python train.py --rope_theta=10000.0 --init_std_qkv=0.0251 --lr_head=0.00636 --decay_shape="sqrt"
MLP neurons of a small language model. Each row is named by its layer, matrix (gate and up: input weights) and neuron, and shows model dimensions 48-175. Each number is 128 + 24 x the weight over its row's rms, rounded and kept within 0 to 255. Numbers have three digits each. A neuron's up and down rows have the sign that makes its largest values positive.
After each neuron's rows, "fires in" lists the words (lower case) most often at its 100 highest values on Wikipedia text that the model never trained on.

L4.gate162:130186134159113116132119177137155178147135165129169147119138132125135120163151112106149118120123130103118152129141140073124166080137126122151143143133119112129112101140113105106152117133125158150175160137142136159169163140124110183166128078094145153122127118107119111158087078119100133101142117131164109165127149104122127159115126167111134160147170139097135129151139091165113130125136
L4.up162:110133146124129125104081143088128101119121129150146088157135094104174129130130123123142140105134137147099136110094127119122135124137129116165191133149149171082141107172101097086123119163089181117168115102132125119100142090127105168149134130132101129095152117133153115146117116130109111188130169137146104117172168126099120137130121137096140102127111190147079139168147078132182136101128
fires in: "all", "has", "most"

L6.gate631:136144162094109152168137134143163146146125089126131105099144119113118111122109098128126113139096142112114130145131135155141127100098066144134117119162157109104157108123142126103085134136127115106066115126114159111142142135120155156096118133098156135103143174159136127107192121145104138136126163177144140111104111148143101142154182141112140112138125087096127114118077140160105058101112
L6.up631:130084161117102168133099133139143106136082175107165153122092132132131157112097103140132126123091135128126154121120103100112134123140166110138081142140151130092154103138163095145121138190108097122141172155108130121121155161153135123099136114100147118103119140100156129097109123153143073109093196129133147153100110144143132098116132155142099179135141145174131133109106142162172146073086
fires in: "us", "m", "home", "s", "santa", "metropolitan"

L6.gate387:127112121077117073082101128107098139161086127145132157153086137134136158127100054092193107137154116085205131107115127121100136116158124129140099150090157105119125120115105142090087120091108125140145151112115135141101151165138109106139092135131097113157117157151142172101099167091141124106106123159105128101169146102140097100136136153141110148124090105136108118143127151153136139174157
L6.up387:126172126122144065111097118113104117151129133116107137156121150133133111164119129132142116143148144149145114142114130153101169112139106111089118081106156120148134151154082109148124081159112086170169131132131103146126157132123136130081126103123141117141116172135124165096160103145126145115121122115130134135157109126119103158163149140113155131109161105123145076114193143145089113085115
fires in: "in", "on", "as", "at", "the", "with"

L6.gate938:101106161153123135142148116145147098132149093129116125145090136088133110183122104153123105101096081127127123127142161117115156142114124118151175127104143111130143097148137125156104100084142100107162115120098055151095123131098108148133113139127152095139147124127108142178103135114137156139109118116093158102103128155142126079110173167125146144148083175117163151167114112156098137133123
L6.up938:097090081125099128131093132153145123118139137138128118133104138121111113117160133102094096068097099125122161177117153147120093189165143113112148111162119144095103141091099107099109139124100130113117137106102114109096118148134133130118162103116147150124139160150078098162147166135163125103107101125118099125145121150108142131130149080097146142111116177096119129119119161148088193185095
fires in: "where", "with", "as", "though", "but"

L6.gate792:149103165131167137141100116123133111130142184139141116136143166133127153099121126120113113180175130183122133141135142115120151119095120135137132128121146154135144143172101129102137128150156082138120114162070112182121106111152091130126155138138094171126138152105139101128137104172134158168138134142158106111136138153145153123133186113107146081112143132166167104157134157171111084149147
L6.up792:116109139157114140143073120092125107110155151113116176146094159148142093161087113136150104140118116119097108153117155129126129124154113114149147086103157130174166114175153136107144130128151161101095141115133114148108147122113126146140116107126132065140118131187100092132136114173136150162122153141099103141093110141140170105143127127121124111100157099113123118104098132158133086185106
fires in: "of", "have", "do", "has", "had", "with"

L7.gate133:101111074128151131118176148114155147146145149109131109128127144130097155103106064124092135116147150114152138112143133102160116076100151134147162148114106099140126134121164113081153162088163123107195156154107174089150151091151135117156138119118130097170124105153196118125101133153143132113159141169145131128130147108106134141125135148144140106136152094083113160152105136095133099085111
L7.up133:119125167136131134128121102178145179152178130080179131163139120129106151098096155140129122132081154172169132123144130155177131144119134135146118116135137125143116097134099148135071125133117118155163096132106156110101108102107154162108140112148125154121095091132154137161165082138123155141140169130161118144157122134144078125105096125119134097140133147128123143112132162120132104094097
fires in: "of", "both", "left", "south", "all", "right"

L6.gate842:152179116115136071139123142164131095136131132138170186112159122105139120134124112137131145114134074129094139146110110115135160142103111147099120152168120128105117125183158099124147112095089125139148131134141124149101116129125134124144136100134122125123183155147088111147094133147123122111122118151176112094095099124144132117162121106142166122130111117146147106142099097096139112140118
L6.up842:156183113105130106115074130124146126140131157133137155122145159123137133149185126134110159113126105153112142158115108157104117154138104131147133134126123132167131102172122167103153110084096131116133104115140120140117126121169139159095140140120121156108130143103128130162127149144103147146106152140119121134116141151091135155104088103165123155112149087099150152139129105089125096139123
fires in: "had", "has", "have", "and"

L4.gate415:111116105129146122128143119156136154117126092143127160140126143174105137091140128137152111133150142095144148109162127127134164113140130153152173136148106099135130063127108146131111111151083131141139150088050151110105127140136112131112106131096169145133140149113166157101146111058103146105147103124125074121161136146142131098115187123115160087141153101151119120132132134122118140119129
L4.up415:117105135149183089155159143097134125118114160130117189155109105122149147154110072195167152114124142128180132118144103123126175125144099169098155125108104126146109107105141138127120099159144131111151126121087075092154149145132133121110150116136137156151138119154124103103110104087096129113131093119148069151134072127152090067128099092115135108154115114132141133103101125100114125120137
fires in: "in", "for", "of", "on", "doreen", "size"

L7.gate267:139116101085143127134105134128116129153111112160167101124149129091111131095091124076148143081109167138116144103140137101144156128172124159116121125126120125156099076118129102156108124112123106103125126164133154134102126141168072126138119103171129156140140100084091183134120161106108148110133169121113165139155135160123116184145093138138140163131127113116090109113093114116109133150144
L7.up267:150141135161101185137109136165039144147121123105065137151076130119104079136110111157177125134155079126141075136068132147145103089116158098150101174144162116151153137169121135120136130097126135135128145146134103095087140130066179129143114107119130144162114126104189147150153134127105105154119115119120149099105120115137137083131144153110155107150139107128192097135105128118139151108105
fires in: "of", "for", "to", "in", "on"

L6.gate165:118163072112134192104142123082106097140126129150115090133131106094106120162090110091122142130114146100125143121142109082160125128126109134140093111122131092157133117104130128127126140139128141169121089145176131106124123132116103121150105178135122229107120128108117127125115140186116114119141115117150130102149137132125159149123130197118115104142129155140112153166188131135138145120160
L6.up165:155164114125068189176108124153105159115107155113071112131111147102123114107097128140103112180136115130077129125122109159117143157129172105139087107092156123158122167100138110176121117142116085084122126119115115072158142084146106179117159105128119121156119125068149150137141109116155125117113164116133106117144154138109102124118106162162091174138173113092174147138120144120140137150125
fires in: "for", "of", "in", "from"

L6.gate436:086106139155174096167098063116153116170127098160074117139085112071123157123120129141093144147155172128122154103156139151102113160141123122119128070117188125111145124151124077127109136124138086155134120118154145085087125091083131149145124114124126090087151125161163167111130120119137117122115096155110136161109117107146148133114172180106160121143124120102143150147124108121108116126107
L6.up436:106086130120138122136125107173126113120161081141144112135156114173108151136131158166148116129130121143087088171144135092088115131162113113188140087135151135132117152078089136163085176070159155141142142096092139124141166153100174137171094164140152124132150079144140158159114142165140181097090146113152179117146102191114153144093083127125079122148118143158177143154107096162113141134153
fires in: "as", "where", "that"

L6.gate289:131148080144162157166112085089115138163107156131107140149097110137110127147123095113131131113131126199153138135156105089100142137089147160105118142157092116154092134158135121127092091065111126110123149150124105153103090083129125155085110129128086093158131164094170118150129119137115154181087141127131159115151100167111123156133114099125112161092140145124127138120130128153140110153112
L6.up289:136136091149117141120124124133088120112157146133100143130107131158147160131107125097098115120131078188172090137137094103142138142120100113137119150152114137149149106136134124103108108128133153112136144165081165140127114079141109155128121116095105083144118137174120104120126119100104143174104108146138157117124131137137124132170100100120132129157205177119131134141098140170125118187119
fires in: "in", "on", "of", "with", "given"

L6.gate720:067103084156101093146151094120106128164135117111157138166171125065136144103146117163193154093138152142147187125141167097116099139136173113138122052168099143124146136105113137124099112138102136125112146080122142115119111111124084160123107105116150144170121106145156142119089151137116111126180103145054106125151099138146113087090140074109131146120166151126148126146158114098162109100121
L6.up720:123126113165093111137102144101111128093124148158130148150133146147080151120098127154083118112106178130133175142159116160110131127146093091116110142120136137114124134136122097139145167133150132150133134151133157087167124158145166121102127132117158152099137120142127150138140129101135122145123143110136144134131137101147108100110116162092122152146141096155122098101108123112174118078137
fires in: "that", "while", "as", "because", "any", "with"

L6.gate222:150128167113143090087139107111110163123093121109168097136152153101144181115124100117127107118112142150186153122078115123124115122159131102117143111116102132104123131143146124123097146148129092157104106159148123166112100166149121180152092120131116166115136133179136131139136152131128073125133151164154121093139154120148136176141117116130127127125125120133111095105133099107125206140122
L6.up222:139115137109150124134116154153110138141135107100143078130197187124103157106081086093108176151125111114116128114110133146121130141133127113106133103081091127151123095195134117168134165170099123124089138157157142131121141102117177111118133131155131200073163138154109136141137123137100115104133096214164146111097141119133132131163131136145089136136132108138139113147124141150119137108119
fires in: "in", "with", "by", "to", "during", "which"

L6.gate664:118158086131128142118170151113085126099131110148108149135117149120103167143107122118146148125106150136150159134064135074165175101126096162096162187115135167145114131111137147131121104117109133170154113162162145128111137185164129150154112140130134138116127118125112132129157143142137123142120160127145164106152155135141133136138160150127138139180120158141154106141173138104101097171166
L6.up664:110112123130159145164135108128136122144120098113125101112124132118150078156160120106146132154093093150136143136110117104128111108137139133136122115129148103128119099111124130121108102163136131117081116101094124139116126147178147106135111109132116105123155097114129145088137119122166116134138166148139158113120164137144108183107140158130115133150159148134194123120185113115144130121161
fires in: "to", "for", "with", "in", "at", "by"

L4.gate526:097093109092188125104138133104130130127182098106161114099123144144096132137166121124154149142136137183149115106103114133151126094140114109117084102122126104105124127097130132111108124156092099136151096115097091132109133108111115121125147108100127109118110113087127103100115169170157150136109145116112120134094092153106117164123132123108127126150160142141156125134145087148122163155097
L4.up526:125097164086132131166157209134076134109140076145137087144129127153144125101154127122134147134126121111132120166112145149106123110151143117117146118094136130074107122134137106160138082151108140134147123090124143080144128135128115164115124133139126162144150133095140079158115133155099143114107103152119170088136124172145104106102098123140107103142145134106133081089115118104103103184125
fires in: "for", "began", "continued", "continue", "finished", "during"

L2.gate1090:115064124139144099140135150117095163159165131075105113094136112104152110091139135113176152081088109124151109115112119177097118105152133164106134166135157123081097127143117101135132154165116138149100102100096134150084120146112130168107125116167108124110153140141115169118135163100101122156156096128107118116115151139083128171111131100093137109127143125155148099099132113162128140143122
L2.up1090:102094128118108097136094139144126134143119117121085074110140090107142133118162085091174184122072145128108114127131143101131119101162108154137112165130162125116103128132084081139158102162123142192084111116115133124118111135127140157118141138162106130135099148123122109079151130158113162185138111149126137127126131152096121140140153097131111113086103105119159083114120104124145135137134
fires in: "would", "began", "could", "continued"

L7.gate679:126103156113116119147145170125126083129089104143171133126131155124115149178116080123146104164125125085148142076114168122144094115147147156133104119131152139148119098143126119092125122119105154131134144125155081138127088118134163106114088117161175092106118121133156132141142141139170116130137106146122119099123132088104113151115128146163095115106092129162179153153145135186119148098126
L7.up679:111142086149096085127163101124121157128120120179126165140152124153173136115113133152101093092124133142128141175138158109077104117122177089128120126155136109107141133104131118142142137107069126126105150122158125141140149143119100119172164125116147164096098130127183136138142090158166121142099139124137121125194130100135123112179148123148127111133139173105128119108100135131148126107129
fires in: "the", "as", "a", "code"

L7.gate782:109094116128124189117108132148138158152117158083117146116145138128083151129123133126118096143158145147137138141155136132134126120160116115120142138147118158132142157146132116121143128134131154140110126147136128109076113112158138119136050125137171138139126150118143110079153106143135114136171141117153136106146135194140146124125135161145112116089175158127150169140087105116135122150117
L7.up782:125095095120150155121113144111103168156132166115113148127105142130092099159152120084144093121153109165120125138132122147139117120122116141161102090136119147102141116128146122130130092145128132122122093135114127155127116129151168098132144138106112139148094150092148121112123115111126121096105131120128102118146149145128052125130070115105138132138154132079158150168073111133066133104131
fires in: "of", "from", "in"

L6.gate1280:111149104108121066134080124161136139140097147139146107094142118103132170116107137151141131132106133144122130080136163135117102130099136102122131088149130125079139127143127125129151111088144119137127146129147170090108127135131098155123104099139115107124129159110171138141144105119139074133131147135116096131150166147105149146122110148132126127133178146105101122118126106094145153111069
L6.up1280:091138135130115111141132119132141138109175100104151131062130094106130101099089129138128159122138160096093134114120150134144164133163079093107124090136138126076171172157120164150112163122114156119120128176142151099156146138161096149147075118154141151105166116108168131132134089120132122126124154129123144132117129114167125148167161123132147120137170146110130120157139126122174152085126
fires in: "time", "while", "which", "when", "that", "where"

L4.gate762:168137111126132157175146109135127090115141125112104151126104123103126130127127155139154151114146087128133096148140149121118136140103120112143164108130152146104088105128142115118078088119119088093168109141139174135130099110158153145126126087118131118113149124132171158147127129094135135105146131098149151135167123144121153126164185109128116116143164153126115137126110118074120084117137
L4.up762:132113154114131104194118105138121146119132129109104115099057154100143163134150181119168140108147100164128113089105178145151120162166153130130136144151083096117117080158117157094102068130101102111097136152110122115142127112159115155127087110099125132122145148114098106153108123152123105137105102101131153114158135139103141115135118093126134121167159128141145156141105126112132128127139
fires in: "by", "of", "n", "with", "company", "through"